python train.py --n_layer=14 --d_model=256 --n_head=4 --n_kv_head=2 --head_dim=64 --d_mlp=832 --vocab_size=2048 --activation="swiglu" --norm="rmsnorm" --norm_place="pre" --norm_eps=1e-05 --positions="rope" --rope_base=8930.0 --rope_fraction=1.0 --qk_norm=false --attn_scale=0.125 --bias="none" --tie_embeddings=false --parallel_block=false --init="uniform" --init_std_qkv=0.0408 --init_std_o=0.0507 --init_std_up=0.0584 --init_std_down=0.0584 --optimizer="muon_variant" --lr=0.00888 --beta1=0.95 --weight_decay=0.0 --lr_head=0.0102 --grad_clip=1.0 --warmup_steps=200 --schedule="wsd" --decay_fraction=1.0 --decay_shape="linear" --final_lr_fraction=0.05 --batch_tokens=65536 --seq_len=1024 --doc_mask=true --z_loss=1e-05 --train_tokens=258400000 --steps=3943 --dataset="wikipedia_en"
MLP neurons of a small language model. Each row is named by its layer, matrix (gate and up: input weights) and neuron, and shows model dimensions 128-255. Each number is 128 + 24 x the weight over its row's rms, rounded and kept within 0 to 255. A neuron's up and down rows have the sign that makes its largest values positive.
Before each neuron's rows, "fires on" lists the tokens most often at its 100 highest values on Wikipedia text that the model never trained on. A number after a token or word is its count.

fires on: " " 40, "-" 27, "o" 14, " p" 13
L9.gate566 [ 94 113 139 128 145 114 109 149 116 127 157 132 157 128 112  99  82 106 147 135 151 139 158 114 124 105 100 177 119 114 137 120 144 116 115 138 135 150 106 138 114  93 110 165 109 107 113 134  87 112 190  97 171 126 109 150 131 133 164 166 135 133 130 168 112 159 173 120  56 131  88  96  91 122 119 167 121 150 123 122 125  92 115 156 100  74 101 135 150 143 152 151 118 126 154 129 143 112 151 135 145 178 149 104  73 123 139 168 154 143  87 102 111 124 145  89 115 125 157  83 172 100 107 142 125 143 125 123]
L9.up566 [157 140 130 131 128 109 124 131  88 182 104 149 139 167 139 153 122  92 126  94  96 122 158 146 165 161  94 163 138 122 108 120 157  98 124 119 128 153  95 155 147 144 123 140 121 134 119 103 154 155 135 100 112 101  89 117 115 137 151 107 121 116 169 137 113  99 117 101  75 119 140 148  96 127 117 144 106 148 124 129 145  93 103 120  97  99 162 134 123 172 145 142 167 132 160  95  87 125 158 128 116 143 152 135  98 145 131 142 177  90  43 130 143 130 173 131 132 155 106  90 182 113 137 147 154 128 112 119]

fires on: "-" 47, "\n" 27, "a" 13, " " 4
L6.gate707 [131 154 136 126 115 124 140 139 195 140  90  97 144 122 104  91 118 112 144 172  79 136 108 133  99 141  80 116 129 149 129 108 105 147  86 168 177 133 124 145 153 179 149 147 114 108 113 114 142 124 149 116 152 111 119 136 127 140 109  92 134  88 126 164 118 177 144 109 146 116 124 132 153 119 151 132 155 105 127 182 110 119 147 145 106 128  77 131 137 113 142 123 127 160 115 141 110  64 163 146 123 138 142 138 131 178 118 150 143  99 116  99 153 141 135 123 127 123 154 108 142 150 115  92 138 129 107 109]
L6.up707 [190 193 102 122 113 129 103 139 139 112 124 139 131 116 117 130 143 153 129 109 131 164 140 120 112 161 130 108 129  79 138  74 121 117 148 107 152 137 145 144 164  94 127 135 142 145 149 116 156  96 113 128 110 120 118 154 129 136 106  92 139 164 144 150 112 120 141 143 121 130  89 135 125 114 133 142 162 126 115 123  70  80  96 140 147 168 111 138 123 118  88  93 134 125 138 106 154 153 162 142 120 125  72 130 143  95 155 120 163 122 117 123 138  97 150 110 160  88 142 100  78  89 132 107 144 145  94 121]

fires on: "'" 77, "b" 8, "w" 4
L6.gate430 [146 139 100 140 121  93 128 124  92 115 131 110 147 136 104 147 173 145 168 136 115 132 130 184 107 144 148  98 115 178 151 107 124 129 124 139 112 115 132 105 111 138 131 126 120 150 142 145 113 159 156 157 123 102 116 157 134 172  96 150 107 144 134 155  95 149 120 121  87 132 105 128 139 117 113 111 119 109 135 204 110 124 128 136 163 148 120  99 140 161 164 123 105  91 139 108  78 126 138 109 105 116 115 140 180  87 107 186 133 131 160 141  92  99 160 148 139 100 105 116 121 100 158 147 136 128 115 118]
L6.up430 [ 80 113 129 147 126 122 111 105 129 156 131 102 136 127  89 158 134 146 104 144  92 170 110 124  97 119 142 136 102 131 159 162  96 120 154 146 142 123 162 134 125 107 136 113 106 128 114 134  76 147 145 125 147  50 118 158 119 138 107 140 141 129 124 146 137 111 163  82 132 126 163 149 139 106 130 112 121 134 182 145 129 150 132 129 160 114 139 168 105  94 182 158 117 151 133 122 114 138 124 142  95 160 121 149 154 110 109 119 138 148  80 148 139 133  65 183 147 130  82 138 124 161 148 151  96 132 138 102]

fires on: "th" 28, "st" 23, "est" 12
L6.gate424 [123 144 127 170 128 166 111 109 104  92 136 113 129 133 134 133 154 106 132 159 179 141 141  93  83 119  86 118 171 150 119 115 134 122 132 142 156  89 129 147 106 143 120  91 107 109 118 143 142 132 108  87 147 119 122 118 125 142 170 152 129 123 131 129  96 109 103  93 142 154 169 141 105 121 139 105 156 175 100 152 142 139  69 120 131 173 106 172 101 117 120  90 105 140 154 143 121 124 129 140 102 139 145 116 182 105 130 137 158 117 104 100 144 132 130 109  95 121  97 143 105 104 141 154  78 104 118 142]
L6.up424 [115 165 117 166 183 112  81  79 149 110 126 126 138 147 132  70 106  94 122 145 154 136 134  99 132  99 115 115 114 124 149 108 146 178 111 101 119 152 159 101 158 147  92 154 113 129 115 152 110 129 161 135 141 141  74 164 105 142 131 153 147 117 124 150 139 127 102 106  56 120 137 117 120 127 116 154 179 128 142 143 103 126 127 122  84 106 129 138  93 149 130 139 112  98 157 121 151 109 103 148 121  96  93 120 132 120 109 141 118 147 151 144 122 134 160 118 124 106 115  93 114 132 155 121 140  85 120 131]

fires on: "s" 45, "ed" 15, "ted" 8, "," 7, "es" 4
L9.gate343 [101 105 114 140 130 103 137 127 121 109 151 136 168 143 127 167 160 111 122 119 159 115 168 124 114  85 141 114 120 133 146 133 165 119 140  97 140 120 165 156 103 146 179 137 107 138  90 179  70  76 144 121  95 144  94 156 145 136 106 146 120 114 108 133 156 119 115 148 138 157 130 128 128 125 137 110 164 121 157 163 103 118 115 136  94 108  79 136 118 160 164 130 122 122 120 147 118  96 155  92 141  90 155 119  78 127 112 111 105 133 156  97 115 126 144 104  90 124  92 126 186 137 153 143 129  81 153 154]
L9.up343 [167 128  91 113 120  68 143 102 126 115 117 125 110 124 153 101 157 133  79 152 129 120 164 160 172 118  90 135 149 117  99 153 112  94 165 160 123 140 104 131 126 142  99 114 123 124 110 144 147 159 109 123  85 118 131 138 119 123 137 148 126 122 125 109 105 127 114 147  85 110 138 109 190 138 141 117 161 142 124 136 137 131 161  98 113 176 144 155 103 209 108 116 138 164  57 138 179 149 111  89 169 117 144 147 143 126  81 112 134 131 133 116 115 127  92 145 150 178  83 103 110 105 138 123  80 137 137 135]

fires on: " one" 23, " Ha" 12, "man" 12, "s" 8, " women" 7, "-" 5
L10.gate146 [125 141 115 135 131 119 133 137 163 123  87 137  96 122 100 150 109 145 120  99 119 105 154 118 159 123 129 132 129 127 199 110 158 155 145 128 122 144 155 145 122 135 132 134 120 130 176  88 113 116 128 149 170 149 113 165 128  78 159 124 141 111 111 138 139 138 125 175 116 154 121 108 136 106  95 125 117 114 128 167 110 128 137  94 121 131 143 113 145 101 162 127 108 123 126 115 169 103 164 140 129 161 131  90 124 129  47 127  87 152 117 143  70  85 167 147 160 129 145 106 124 135 133 191 122 141 128 157]
L10.up146 [130 149 136 142 121  79 115 110 122 102 171 141 164  83 139 116  96 122 141 125 149 177 136 133 116 154 104 125 127 105 118  83 133 140 142 107 113 155  96 149 151 162 112 128 106  71 140 121  82 154 156 115 162 115 137 137 143 127 146 153 146 147 134 112 160 132 123 123 100 119 139 106 127  99  73 144 124  90 159 156 135  94 138 163 133 130 147 124 100 144 122 119  93 148 133 141 149 139 131 118  71 142 130 130 116 206 105 138 144 141  98 138 140 132 191 175 135 116 103 158 103 142 146 127 164 134 122 156]

fires on: " " 29, "." 17, "/" 5, "ian" 4
L11.gate180 [124 113 124 113 146  97 107 167 145 171 129 137 125 155 149  65  89 171 121 169 119 130 141 133 164 123 118 155  98 131 156 120 142 137 115 139  76 110 109 121 163 139 101 129 132 117 140 132 129 134 103 113 149 131 133 133 154 125 167 139 140 110  92 176 126 100 115 132 145 129  70  83 107 130 119 122 103 116 145 132 138 138  74 133 107 129 145  80 148 120 129  82 154 127 107 160 159 145 151  97 135 129 172 116 111 110 103  96  85 117 153 112 143 177 102 122 138 147 122  90 169 116 108 156 147 123 142 111]
L11.up180 [174 129 128 147 160  95 109 135 141 128 130 111 131 150 140 108 108 147 120 123 110 101 147 101 158 171 124  77 138 140 147  96 150 129  95 136 134 137 124 158 144 100 111 138 139 142 118 148 112 120 150 128 114 120  89 167 110 165 101 147  92 104 143  87  59 146 104 118 120 122  93 103 132 134 100 150 112 133 169 144 111 112 120 105 115 152  79 107  73 108 142 141 125 112 142 117 121 118 148 147 107 138 183 159 170 160 117 154 132 110 146 154  87  97 145 134 114 127  78 108 156 139 107  98 134  79 105 139]

fires on: " \"" 26, "\n" 26, "." 19, "ed" 8, "ing" 4
L2.gate306 [123  95 152 159 154 135 111 108 121  63 134 139 105 115 137 148 142 152 159  97 114 141  96 130 146 182 126  91  92 173  98 134 145 154 114 112 113 123 138 128  86 129 145 117  99 131 159  79 134 127 104 134  99 164 164 127 133 152 118 104  97 160 109 162 181 117 152 111 153 126 108 121 112  85 149 102 184 141  76 155 104 117 118 129 155 148 122 161 134 101 100 108 151 100 147 131 140 118 151 112 101 106 156 162 103 128 138 134 127 112 116 129  88 120 153 126  96 100 131  82  99 129 114 160 123 127 192 137]
L2.up306 [ 94 164 113 155 143 135 103 117 167 134 123 124  77 130  94 136  61 139 138 123 149 135 120 121 135  91 109 164 117 142 168 173 108 138  90  92 169 107  81 150  94 111 107 125 129 144 124 120 138 134 127 201 142 150 148 158 144 168 165 148 124 148  95 136  92 121 158 104 139 135 135 145 132 113 145 118 136 135 141 166 162 140 104 135 137  89 134 116 137 128 113 128 112 153 113 146 101 118 153 101 129 149 146 144 106 132 122 147  95 165 127 132 118  95 105  88 152 116  77 135 136 168 109 134 127  63 129 146]

fires on: "." 84, "/" 9
L9.gate267 [118 126 137 133  53 125 105 104 157 115 113 118 135 128 136  77 113 175 153 161 134  97 117 160 192 119 159 139  99 157 161 113  75 128 138 152 113 145 127  93 129 123 125 130 110 134 108 164 136 124 148  86 130 112 127 150 106 110 154  85 108 116 127 136 130 154 117 124  96 107 144 123 112 142  96 124 127  90 107 108 127 148 134 106 116 150  99 178 176 121 109 113 125 112 111 145 147 151 109 160 134 151 132 149 146 110 115 129 145 113 120  89 152 120 125 130 169 122 155 103 142 184  89 143 135 106 117 152]
L9.up267 [110 106 120 146 173 100 202 133 135 138 110 108 122 152 153 153  65 144 126 134 111 121 120 100 118  97 113 159 118 124 110 100 144 108 136 111 183 112 113  89 132 150 116 126 176 122 136 150  75 120 186 119 124 129 126 162 127 107 124 109  85 184 128 114 106 140 159 126 143  96 124 120 101 136 124 157 161 120 132 144  84 130 160 149 121 105 129 150 116 113  95 112 175 126  96 167 123 147 112 144 153 148 189 146 174 112 120  76 107 153 164 143 118 111 128 104 136 135  96  76  68 116  78 129 143 108 151 139]

fires on: "-" 88
L9.gate196 [103  98 145 118 115  80  65 132 121 113  84 135 159 120 107 114 107 136 155 103 107 169 131 113 182 144 136 154 150 151 129 136 151 150 132 114 121 129 175 117 116 152  99 137 157 138 171 168 157  98 152 107 165 130 147 130 120 130 137 150 107 142 122 158 132 155 154 137 100 127 147  89 141 161  77 128 119  94 139 128 125 133 154 122 120 116  99 123 131 116 134 152 152 106 149 109 165 140 115 133  85 116 143 130  88 103 118 166 105  99 111  92 124  99 145 170 120 107 142 116 145 102 135 132 115 149 147 141]
L9.up196 [145 126 157 126 152 119 123 102 148 132 147 153 117 138 160 147  86 156  99 112 105 120 140 172 123 106 107 117  49 120 153 142 118 148 151 158 140 105  82 127 102 143 109  92  87  97 133 150  94 149 117 126  85 141  94  92 169 133 148 128 158 144 152 115 155 131 145 102 132 120 126 147 145 127 107 157  98 143 116 159 103 109 138 146 175 107 148 122  88 147 146 147 113 119 193 113 130 133 110 107 133  80 139 105 104 134 109 132 155 108 123 111 105 137  98 160 136  85  98 117 128 131 144 159  84 104 133 141]

fires on: " " 21, "r" 16, "re" 13, "i" 10, " pa" 8
L9.gate543 [ 88 127 160 137 108 120 127  72 105 152  96 125 139 114 142  95 116 159 139 143 198 156 134  97 109  77 117  97 149 108 144 128 130 103 136 110 117 126 109 116 128 126 120 162 126 142 163 126 138 139 137 126 108 123 114 111 103 111 157 112 155 103 151 137 150  93 144 114 137 129 137 142 122 158 104 153 154 128 142  99 123 145 113 153 124 141 139 136  84 134 146 135 121 137 121 161 152 152 122 123 117 100 104 134  98 122  91 130 127 129 136 115 108 153 131 129  86 119  93 158  99 117 102 122 142 108  87 125]
L9.up543 [109 126 126 110 129 147 106 135 112 137 130  58 146 125 150  94 126 125 136 100 154 142 139 108 127 128 140 138 133 123 105  96 127 131 115 117 143 161 130 152 148 116 148 138 140 111 153 187 139 137 106 112  90 102 101 125 127 130 170 121 132 115 135  99 134 152 133 106 166 124 129 152 124 121 103 139 121 146 139 141 155 146 179 146 115 141 102 134  73 161 126 108 137 125 157 118 167 119 155 128 105 126  93 153 117 172 110 129 116 141 140 102 106 131 114 133 119 144 101 128 143 101 137 130 132 140  94  78]

fires on: "." 28, " \"" 20, "/" 9, "-" 9, "'" 7, " /" 5
L7.gate499 [136 131 177 131 119 129 141 151 134 202  98 133 118 129 120 159 108 129  88 132  94  89 132  82 146 102  91 135 126  93 138 134  98 158  92 132 114  98 125 157 152 144 136 138 101  91 158 129  56 128 154 126 109 112 183 129 152 143 157 134 170 127 109 133 154 108 197 130  93 131 160 121 113 103  90  99 131  74 144 164 148 143 114 134 134 148 145 144 125 127 109 145 131  94 156 110 100 135 127 151 119  92 118 129 143 136 127 133  88 142 153 137 112 125 131 110 149 137 142  87 115 112 115 116 141 151 147 148]
L7.up499 [156  83 140 134 120  90 145 146 136 120 116  82 151 141  87 129 115  97 145 151 118 131 133 121 152 103 115 158 126 107 119 154 116 116 118 132 154 139 117 144 118 138 149  71 111 114 100  97 124  95 158 129 143 132 125 147 117 153 177 133  86 147 106 119 171 112 160 118  89 103 161 163 154 101 101 137  89 116 167 117 102  98  94 136 137  91 126 101 121  89 108 166 116 150 144 153 145 127 119  99 136  99 136 145  94 114 124 126  57  94 151  97 131 145 127 153 128 100 127 148 131 100 160 110 160 112 111 165]

fires on: " be" 38, " Be" 33, "." 12
L9.gate754 [152  92 174 152  75 147 112 116 149 124 115  94 113 135 122  96 125 154 157 110 182  86 101 157 136  78 108 154 115 166 151 155 118 119 112 143 110 137  79  99  77 141 123 123 147 147  74 118 127 132 178  91 140  76 153 127 186 141  77 133 118 161 138 108 144 110 102 135 143 131 137  98 102 146 139 152 145 167 137 123 149 117 121 123 130 117 122 144 125 108 106 161 120 176 104 141 130 158  86 147 155 117 156 139 119 144 135 151 114 130 134 138 170 113  77 113 149 122 140  94 148 166 135 137 177 115 113 119]
L9.up754 [144 127 168 122 112 102 159 114 152 179 130 116 146 146 128 110 136 126 125 153 177  99 131 105  90  83 111 119 106 164 116 129 110  88  94 122 168  95 121 153 122 133  96 164 136 121 122 112 136 148 174  90 129 111 111 164 124 119 131 163 143 101 146  81 174 121 155  88 114 170 165  87 117 146 111 132 140 109 108 114 139 127 177 137  95 117 133 141 109 114 112 164 161 103 108 110 128 123 154  96 148 174 143 148 145  90 114 121  90  88 123 118 124  97 105 116 167 123  89 125 121 172 130 132 168 126 120 137]

fires on: " \"" 41, " Mc" 21, "'" 12, "\n" 9, " Ra" 9, "\"" 5
L11.gate406 [112 114 114 110 144  89 123 156 109 166 126 124 134 148 112 181 115 147 126 139 118 145 171 110 139 140 105 136 137 155  95 133 155 117 141 115  98 126 139 137 106  88 147 165 142 122 134 179  92 157 114 151 171 115 154 113 116 144 157 129 104 130 150  98 146 111 102 125  85 106 192 100 156 118 117 123 168 122 125 112 146 112  87 148 144 163 123 132 134  82  99 181 146 170  91 164  99 135 168 141 108 101 110 102 151 169 125 114 107 116 126 109 126 142  82 144 120 111 115 135 146 129 146  75  68 111 135 142]
L11.up406 [126 129 110 137  88  93 121 168 143 159 122 107 154 116 156 142 119 122 152 101 143 140 152 133 122 118 104 133 131 123  97 141 123 131  97 141 126 135 138 176 164  96 131 116 170  86  98 118  98 104 122  98 133 115 185 134 105 116 133 161  90  98 130 107 144  74 121 138 130 121 143 128  95 121 129 125 101 101 127 108 129 132  99 120 150 152 133 135 178  96  93 176 150 144 139 111 102 133 145 110 121 113 137  79 125 129 119 137 111 156 132 105  91 145  82 109 147 134 143 129 173 114 176 104 103 113 168 141]

fires on: "=" 32, "-" 22, "s" 13, " Po" 6, "um" 5, " of" 4
L6.gate105 [126 131 120  90 105 115  73 127 114 153  99 135 135 145 136  70 114 135 125 155 132 120 151 167 141 153 159 144 145  90 113 149 158 114 152 105 119 132 156 141 123 131  98 152 116 103 132 108 112 129 138 128 134 153 185  74 118 136  88 130  95 135  88 131  99 132 144 107 137 127 114 104 114 172 133 143 138  81 132 138 140 133 147 165 154 131 138 136 153 111 134 129 164  79 107 138  87 160 115  75 126 128 113  96 125 119 172  84 127 152 130  98  94 130 188 151 137 131 118 142 134 132 149 108 128 161  95 132]
L6.up105 [111 127 140 123 144 115 112 142 105 172 131 158 111 134 174 165 155 141 155 103 129 133 122 151 102 121 129 158 108 132  83 134  89 100 167  95 131  96 108 137 134 167 150 145 111 124 178 116  95 119 109 140 144 140 120 139 143 173 121  90 103 130 109 155 108 125 167  77  73 148 114 107 159 122  92 117 110 152 143 104 147 157 191 154 147 121 143 141 151 130 109  88 120 116 153 117 109 165 130 141 142 138 114 140 108 134 152  84 122 131 116 119 107 151 121 170 137 105 113 109 139 115 142 116 129 125 111 151]

fires on: " inter" 22, " (" 20, "ur" 14, "-" 10, " multi" 6, "ter" 5
L9.gate583 [ 89 112 120 107 139 107 111 125 130 105 137 150 146 110 101 119  61 151 131 121 155  93 153 154 140 145 143 153 134 161 126 163 101 113 152  97 134 154 167 127 126 127 128 130 132 158 117 155 167 117 145  92 153 138 119 135 102 115 143 123 106 143 140 120 148 122 128  92 112 117 168 109  99 151 141 125 101 124 143 129 135  99  91 134 130 134 104 121 116  90 163 167 151 144 119 188 115 168 152  96 104 131 141 108 147  90 117 167 152 120 177 136 160 181 155  88 146 118 119 122 173 100 134 148 156 141  98 137]
L9.up583 [135 127 137 111 106 107 133 102 160  74 150  87 132 118  93 165  99 135  98 134 131 121 121 145 118 140 128 151 117 120 162 120 110 137 136 129 163 127 120 151 132 121 174 109 156 163 132 142 124 170 145 111 150 168 133 132 120 123 129 117 130 158 125 148 125 143  98 124 111 116 136 137  84 125 159 177 143 167 112 149 121 130 150 118 143 154 111  87 129 124 144 121 141 155 162 156  76 152 138 106 137 164 139 131  79  98 115 121 164 144 139 129  92  80 149 139 120 119 117  79  78 151 147 157 101 113 118 105]

fires on: "s" 73, "im" 11, "ing" 8, "ed" 8
L6.gate597 [ 97 160 159 136 189 189  90  94 175 151 140 129 109 136 127 139 104  83 130 141 151  84 123 135 116 151 126 153 115 125 111 115 127 110 119 125 121 147 147 112 114 102 118 147  92  98 121 148 168 128 115 107 122 103 120  89 124 123 163 150 115  69 120 117 114 129 134 137 103  82  93 107 115 110 130 126 165 168 181 142 144 147 120 145 145  74 126 117 111 140 145 168 109 106 122 117 106 153 133 164 160  69 150  89 124 122 122  99 149 107 199 150 118 149 117 130 142 139 143 105 105  98 140 160 157 133 131 127]
L6.up597 [138 167 130 124 124  94 119 110 132 121 144  99 103 111 112 105 101 140 111 128 113 108 164 136 100 140 115 130  92 116  87 131 114 149 142  89 165 107 124 153 137 134 127 134 128 118 126 127 174 159 110 109 136 144 123 121 107 111 164 157  85  74 116 150 105 124 177 107 109 124 140 110  96 145 146 135 137  91 160 129 128 131 127 132 101 172 121 110 104 106 154 165 135 122 127 170 114 102  74  92 142 110 152  99 118 118 118 138 140  73 197 107 147 146  92 125 139 100 141 112 166 161 108 140 179 142 161 125]

fires on: "te" 54, "ian" 14, "ing" 6, " with" 4, " and" 4, "ed" 4
L2.gate739 [145 114 176 133 120 107 131 131 160  93 109 180 114 129 140 152 155 153 152 157 144 142 137 126 144 125 109 101  85  93 136 139 160 147 139 124 101 157 158 136  79 146 154 169 124 144 124 137  94 120 123 125 116 163 112 128 134 112 130 154 166 142  81 108 106  69  72 123 135 163 135 129 122 146 130 103 156 159  94 127 144 161  92 122 113 121 162 108 139 134 126 145 111 102 113 164 161  83 169 121 145 123 112 147  81 119 162 180 101 124 174 179 119 138 137 102 132 102 116 140 116 105 132 131 150  94  75 168]
L2.up739 [ 96 120 127 182 138  80 117  86 166 115 137 188 101 147 163 124 120  99 170 124 167 107 122 138 112  90  89 138  88 166 153 135 133 110 148 148 134 139 107 181 128 122 134 182 115 143 122 115  93 120 100 169 175  61 116 155 118 126 136 153 121  98 112 137 135  94 122 127 144 160 126 133  98 102 118 102 106 155 107 169 143  94 121 100 125 125 124 150 150 132  98  81 157 118 110 144 126 112 147 111  84 147 110 137  90 129 134 160 113 117 150  88 111 149 121  88 115  94 147 168 133 130 132 160 145 131 124  69]

fires on: "s" 24, "ed" 11, "k" 7, "e" 5, "n" 5, "-" 4
L7.gate563 [161 184 115  91 184 155  81 131 166 126 115 136 137 121 160 140 176 125 126  99 124  82 140 103 119 153 142 134 132 149 119  98  85 125 165 128 137 133 183 138 117 102 107 129  91 121 150 138 110 160 152 116 139 110 108 148 179 129 113 161 154  89 108  87 155 128 142 164 117 134 155 120 140 141 111 111 143 149 103 113 132 113 108 129 166  97 113 123 129 198  88 114 141 110 137 137 110 103 142 139 108 137 110  85 115 110  91 100 127 141 137 130 116 118 108 115 133 103 130 136 105 111 132 134 148 146  74 150]
L7.up563 [103 148 139 104 137 160 110  90 143 123 105 134 105 143 138 137 109 106  91 106 125 154 154 147 165 158 134 106 159 165  82 117 123 124 171 140 168 139 135 169 143 103 109 163 161 155 129 118  95 182 111 130 116  97 161 126 151 120 128 150 172 128 135 122 128 132 114 118 134  99 148 126 138 122 157 115 115 133 110 136  86 136 112 115 105 137 105 119  82 146 140 111 150 151 100 176 171 137 111  82 147  70 146 110 146 140 101 148 199 127 143 117 102 126 130 145 120 164 139 127 127 105 154 174 142 172 136 127]

fires on: "l" 36, "n" 28, "er" 9, "ol" 9, "st" 5
L4.gate726 [140 137 144 108 121 123 120 122 115 152  90  75 135 107 126 110 112 131 157 155 154  84 160  93 148 130  89 113 112 139  92  97 185 140 136 103 131 120 133 164  39 155 117 121 152 118 100 113  67 128  79 146 142  97 101 150 108 147 113 129 157 157 146 171 140 111 113 114 142 141 131 149 153 151 146 104 103 111 131 102 149 159 123 119 120 138 108 132 154 146 138 135 103 158 165 133 179 117 151 111 108 102 133 111 101 107 125 149 115 136  97 126 137  84 128 114 123 115 146  94 134 105 140 142 141 126 127 121]
L4.up726 [117 152 132 120 164 171 112  85 174 180 113  95 113 131 141 119 116 121 105 148 114 107 120 124 114 153 128 126 110 161 164 107 167 108 136  94 121 119 131  97 133 135 154 116 131 151 126 127 135  93 149 142 152 148 154 157  90 130 125 152 133 180 158 128 188 135 126 129 115 133 153 117 142 131 142 123 124 115 119 115  85 116  87 106 127 105 137 168  97 145 149 133 144 159 123 119 152  81 107 148 121  87  83 202 123 133 140 160 105 147 128 127 177 143 121 133 128  76 149  87 111 154 128 125  93  93 144 125]

fires on: " the" 45, " or" 8, "te" 6, "le" 4, "-" 4
L4.gate783 [155 133 107 129 132  90 130 154 132 123 118 117 126 111 181 132 118 126 173 109  79 172 122 141 123 103 133 119 123 170 166 137 118 129  96 123 152 142 138 120 173 102 128 165  99 115 158 153 121 108  93 136 119 135 125  95 134 100 169 172 156 121 143 116 105 104 109 161  93 119 138  77  93 118  98  97 126 145 159 113 116 139 113 150  77 126 118 166 135 136  89 118 105 129 119  92 124 129 157 148 110 172 116 125 104 112 107 109 131 143 134 103 124 145 137 153 141 144 121 137 130 114 141 110 148 150 143 151]
L4.up783 [ 87 124 138 115 100 107 132 158 116 137 156 121 161 115 148 133 102 130 138  89 126 117 174 172 156 139 100 157 107 111 130 113 188 145 130 107 145 127 101 142 129 146 143 115 109 108 153 139 120 112  87 110 123 107 116 117 141 144 194 178 131 144 151 128  76 135 130 107  97 114 108 143 133 128 133 166 114 148 116 129 113 135 148 150 155 164 158 134 135 150  84 125 118 120 152 115 106 111 126 111 113 151 123 141 142 129 137  81 111  91 120  88 140 175 114 149  94  88 141 125 166 166  88 119 129 142 118 120]

fires on: "\"" 23, "ra" 12, "t" 7, "'" 7, "ro" 6, "o" 6
L2.gate504 [135 100 131 164 126 108 115 136 169  87 108  80 106 123 118  94 144 115 151 136 133 114 148 132 102 120 134 107 151 162 149 131 142 152 137 135 128 124 138 122 125 156 102 124 131 128  77 169 117 102 113 118 109 131 149  90 126 138 109 129 136  93 138 158 103 169 162 128 152 127  78 111 185 103 126 137 147 162 152 179 160 161 124 143 122 142 144 156 167 178 123 152 148 144 104 139 128 145 138  95 140 141 142 169 128 102 114  64 142 132  93  62  81  78 105 104 108 133 164 158 133  96 161 137 128 152 146 116]
L2.up504 [129 146 114 161 162 135 113  75  90 113 136 100 119 161 126 108 120  65 147 109 129  88 144 136 123 131 138 126 127 120 135 140 173 150 118 144 198 159 165 140 138 158  92  88 120 151 126 118 141 100 143 145  76 142 127 140 125 112 141 135 118 160 129 128 141 140 137 167 130 110 152 146 191 141 115 118 113 156 124 160 102  66 114 151 129 140 101 104 125 148  92 118 139 117 129 124 117 129 112 111  94 108 125 124 189 111 145 118 140 131  84  80 141 119 124  62 105  87 133 188 143 146 171 132 122  95 143 109]

fires on: " " 97
L9.gate814 [130 123 162 104 122 119 103 147 152 161 119 112 118 135 121  86 151 122 157 203 114  93 168 105 130  93 138 105 131 141 135 152 140 142 132 161 149  93 121 119 125 102 104 146 145 143 116  96 144 143 141 142 165 134 120 141 127 109 104  67  93 101 131 154 152 118 127 135 127 142  93 131 129 132 127 119 103 139  96 109 136 164 119 148  85 124 119 117  92 107 111 110 116 166 132 135 141 137 127 117 115 119 106 120 126 103 140 120 157 121 102 165 124 119 131 125 112 110  98 120 116 113 111 103 102  92 128 106]
L9.up814 [152 161 118 113 141 127 132 152 122 104 119 143 193  81 130 109 181  92 145 135 132  92 113 101 119 120 124  79 139 132 124 132 151 143  78 113 135 159 107 147 151 142 119 115 143 171 125 137 158 102 133 109  98 142 127 120 124 117 165 127 142 134 126  85 125 126 130 100 122  94 121 128  96 106 136 148 134 121 123 143 126  74 111 181 101 153  80 152 110 121 121 122 160 144 188 142  99 163 157 120  60 106 126 114 190 144 138 111 105 131 179 114 126 128 120 117 130 114 108 134 132 123 146 124  66 144  98 119]

fires on: "il" 32, "gre" 9, "ack" 7, "ck" 6, "st" 6, "-" 5
L4.gate685 [142 116 152 174 124 135 150 166 104 145 118 161 128 139 167 125  99 119 145 165 126 126 125  75 123  96 145 110 159 157 172 103 144 142 133 123 116 126 130 126 112 115 125 105 119  99  91 144 125 141 135  90  82 126 174  91 116 121 134 126 151 147 127 146  86  99  87 150 152  80 134  88 121 127 153 150 144 108  87 111 155 162 117  98 136 127 100 152 157  96 130 101 157 180 131 144 116 134 152 131 156 122 108 165 119 100 110 160 122 115 126 117 110 125  94  83  90 165 127 153 128  73 134 177 109 144 148 120]
L4.up685 [155 133 126 154 128 112 117 161 112  95 104 124 144 112 159  92 151 138 139 180 121 156 113 131 107 134 113 144 126 122 180 137 120 129 144 103  97 122 136 145 136 146 155 159 122 143 119 132  95 172 149 112 143  91 137 124 146  92 114 145 117 187 123 143 142 123 114 147 129 102  96 114 170 151 125 120 132 140 141 170 153 155  92 165  98 107 160 113 119 162 148 127 147 124 126 110 107  93 100 111 132 121 127 148  93  99 132 148 127  97 145 128  67 179 155 139 134 183 130 146 132 122 163 127  88 124 138 127]

fires on: "'" 100
L2.gate831 [160 128 132 149 110 121  95  81 149 150 126 123 114 113  89 131 200 141  94 137 134 141 144 156  59 124 157 123 157 142  99 149 132 120 115 152 114 127  87  71 145 156 152 140 124  98 104 164 112 120 135 134 120 128 158 120 129 116 104 118  89 132 103 147  89 122 131 136 122 141 106 154 187 138  81 105 156 145 150 176 173 109 138 125  99 152  99 152 136 124 154 132 174 126 138 108 141 136 150 104 105 155 175 128  90 123 121 146 139 132 145  78 100  74 148 163 134 115 109 172 158 120  84 118 153  97 113 177]
L2.up831 [ 62 181 139 170 139 108  81  83 138 144 145 118 118 135 106 117 121 104 141 159 102 123 125 120  71 189 101 114 122 134 177 159 135 107 118 135  97 126  67 135 108 173 129 128 104 136  95  88 148  93 128 104 115 143 125 145 145 122  87 143 126 151 158 154  73 107 102 138 128 144 150 110 169 136  90  82 177 144 169 152 157 109  73 115 125 111 112 144 147 102 140 133 165 134 107 116  75 106 120 111 153 156 125 155 132 131 138 127 115 126 137 143 126 131 160 142 142 117 124 155 162 141 150 139 134 138 109 118]